From a checkpoint of a small transformer trained on Wikipedia.
Architecture: biases, normalized queries and keys.
MLP neurons of a small language model. Each row is named by its layer, matrix (up: input weights) and neuron, and shows model dimensions 208-303. Each number is 128 + 32 x the weight over its row's rms, rounded and kept within 0 to 255. Numbers have three digits each.
After each neuron's rows, "fires after" lists the tokens most often just before its 100 highest values on Wikipedia text that the model never trained on.

L7.up1286:157123167138192161178047161156130141193140103141113174115173116088095135144113113072117122134114151115145090153151134150172128109159146148130145118166145153145090102097157171065094153134106082164092142138134087115142187096051066140133122120116113096159170136087114181175062115132129062093
fires after: ".", "–", "1"

L7.up233:182161110095155132071092065117097149172135121152164120087112158128073157117130115074117128135145079152109157083169151109132141150143086135112141113077102126102107121152139201151060126181163132118083173139145110079106198157083080095107129175097127110100158131064112119115138104154182114149
fires after: " ", " Sh", "-f", " bl"

L9.up1197:159174130142112104183079176128177150189123117135109120090118110114177104059124091080171162162140127181159142132173155218133109195128155125102069136141136083110121167108146117145105146170113104145116161130055129147129103063163159146122119111146096164122167123107164098096095125127133110113
fires after: " on", " February", " April", " June", " July"

L7.up297:141146147154120120183145160117136137036137125127126093116136092164109118150108179083150154090157123113157068117086113143123062096128114133095149184135124123104123141147115162166137131114112138098067191176163034141168181090150095176113120111151167165110190115093113127126160146123145172130
fires after: "-", " ", ".", " M", " CP", " U"

L9.up1120:125189131174153162166082136146149145132119106123131141122155126154147133166106122101117157124061145174112099182104135112159129112176137131164176207142177128125153122108168185137148139130162129126133109154181150152136117105148073135157184109146133095100104142168102157090153149164117124119
fires after: " ", " |", ".", "6", "3"

L9.up901:103171185145098146128144137102119195159155189173137136132119121136123130130150113158189108141139093199067101216132116169153048110140101117137155147116149136140119139204163106102150170118133156144157135101115100113126157090128142196135118110163116110075104182138134155109139118130144079148
fires after: ":", " A", " p", "2", " a", " J"

L7.up373:133155091189091125203117087142165132124131186129157080098107085158155134102146147148198119059098165114152132114074100066144147093105114128110112121123127106163135188138148079069141150176176126138131166129132185142097102125134110101111180167130106093094161152137119066169169157096155128147
fires after: " P", " M", " B", " F", " R"

L5.up686:114113198156150112158101148137123127111134096082122168115139129111098124110138127109125110141140104090144148131104101105098104094121177068140145160135096033080156117147051088156090104094145141173177107111088157089058141088118141119101159135116016101092132130120137186085168135153092153105
fires after: " T", " In", " |", "3", "Dou", " f"

L5.up854:107137197143100118084106162115194111124107176149189115096139143136135140146149151127155183087124102171095098123106073158114152125139148086139131076126111116150136108071092093134113105084169091154108153173099144136072154096141069084199121135103148119114133136152165152056098097122146118165
fires after: " P", " T", " F", "op"

L5.up1451:114121117138140161172103161110128098145219186141128151131153121106119139166138133127119119111153075126079123143182117097119104116132085165129128135079144125177097128112117202214062151080061152081143127102109101134109159203134175178141141106178098121127068101100197121158167118157201122135
fires after: " E", " F", " R", " O", " N"

L5.up223:150114207124098151096136195190124149116135162092148103137116142173054141144136113106177143074143133116121096122118122102122086139073163115138106089095150128127176097119146136156066070069141161131044077136077138150136148164134157083115123133159131083132063121071132149161136055152146107104
fires after: " P", " p", " M", " V", "V", " D"

L7.up1265:117149127126099105087160128132091092119146181142117094136122135150171075172165134129150140127100091145142162155164104084154167106125133155087123117078089151135119075194142094121134156119120107111120140150098101074193152098125219124111054071102110152143099131056185088128102125176119162148
fires after: " (", " \"", " '", " ", ","

L7.up1232:162139132142135160090071078153185157136086114102151090143176131145086148125066077147098135129130094081148154155075126123146125094143172178141090076144099134117092120150111126165155115133176054106052115185127085138130139115154222095130183080094144085137141139151110086115143175121148109116
fires after: " ", " professional", " late"

L5.up614:171148122147107127119109081132125097107131068112152141118152136128125102127124150131107144109153081139154104128192131172127146128150145112145140176121143110084153101076096126104112111128120154143143106163107133114113078126166145090154179146150157094140092099214152060119160071125127123154
fires after: " K", " V", " v", " d", "°", " G"

L7.up86:082141162086143144119099103127133160103092150176115122101186160132126120147115168138113157113182126100101185118155091161102128120134134144172143144131116133155098087088124172127208151161116113147099117096099097140082114117103187210154158107129185060086162105115174164141114147090150136191
fires after: " A", "a", " a", "e", " UTC"

L9.up657:040136134138105151109130137095117174157123079154067144107140066104157099132168156131110148103164108096143181057067146148098161159147072110147157126100105193179111134144049187167080083151133172119142107120144144166083121107149130131096134104092120159155112124146161106139142143124116085086
fires after: " to"

L7.up1193:117113083161075061130161072132122163091156152140120152122146144131124140123086139159146064053182203112090145120180146119148168132115087081126115140087148132118157121085142096188138132070097129145182121127107075055117150155140127186112135172180148149105162106127127132230087112124104112146
fires after: " D", " G", " B", " J", " E"

L9.up306:078080132177087103119101169117164112185145134141144132116101096162112119169148089120139128114187107096154167118177116134106130176151160133049158125103164166126126115160135106123090167104109139150133182147123098164148134098137247137083094164146168161080116098117170122131116138143146119164
fires after: " not", " never", " failed", " to", " didn't", " I"

L5.up706:144099122132153112123133123113180157177130124100138141245112067100150178124123132062105130102103099126085051104176142119137127156083123052096116071183122102090148166125137120086182188122137039142122101157105097172134117126077107154156129151113130130138101090162084134099132079083143108117
fires after: " ", "\"", ")", "°E", " Title", "°W"

L7.up1145:134065092158137162103162107223123178160134159156110126166077138107147122138149081086149045153118112097126179092119147184096151178132093116067115156085100117148131065169095181123105151108155113150197096114164122114127170118144193083158108130119088138115108126095119083142077122070142184095
fires after: " Der", " F", "v", " Sp", " N"

L7.up1501:120106156173127137135122095157109133144123160139144108141161109136081188154093120151170021126128145148060124181117119141152148235102162076164151119072131138127090130149185101105078140113162166157116093132084151155160100134148096095105090150161154154110163133118099191139109105102143163130
fires after: " P", " R", "P", " L", " D", "â"

L7.up782:150154083154105116153140157108066061110159208152092138137138185215102155164110156168123163175191252097109131190128127082107104151094122162114126125131170170160117114101108113173132139119131175111111154098129139120094154175151141177095183140098090116164120094146160147118155109178013132095
fires after: " J", " G", " Dr", " Cal"

L5.up1139:121111156147150125136106104144122129131088161143163137113177129054129181145109137133165054154162171123120158110164139085103132141042141128108124079129131144178127065083120101136125139131116161111173139132112149096069148114126137054108064124133127163172026167114167127165095139112104124129
fires after: "B", " B", "D", " D", "d", " b"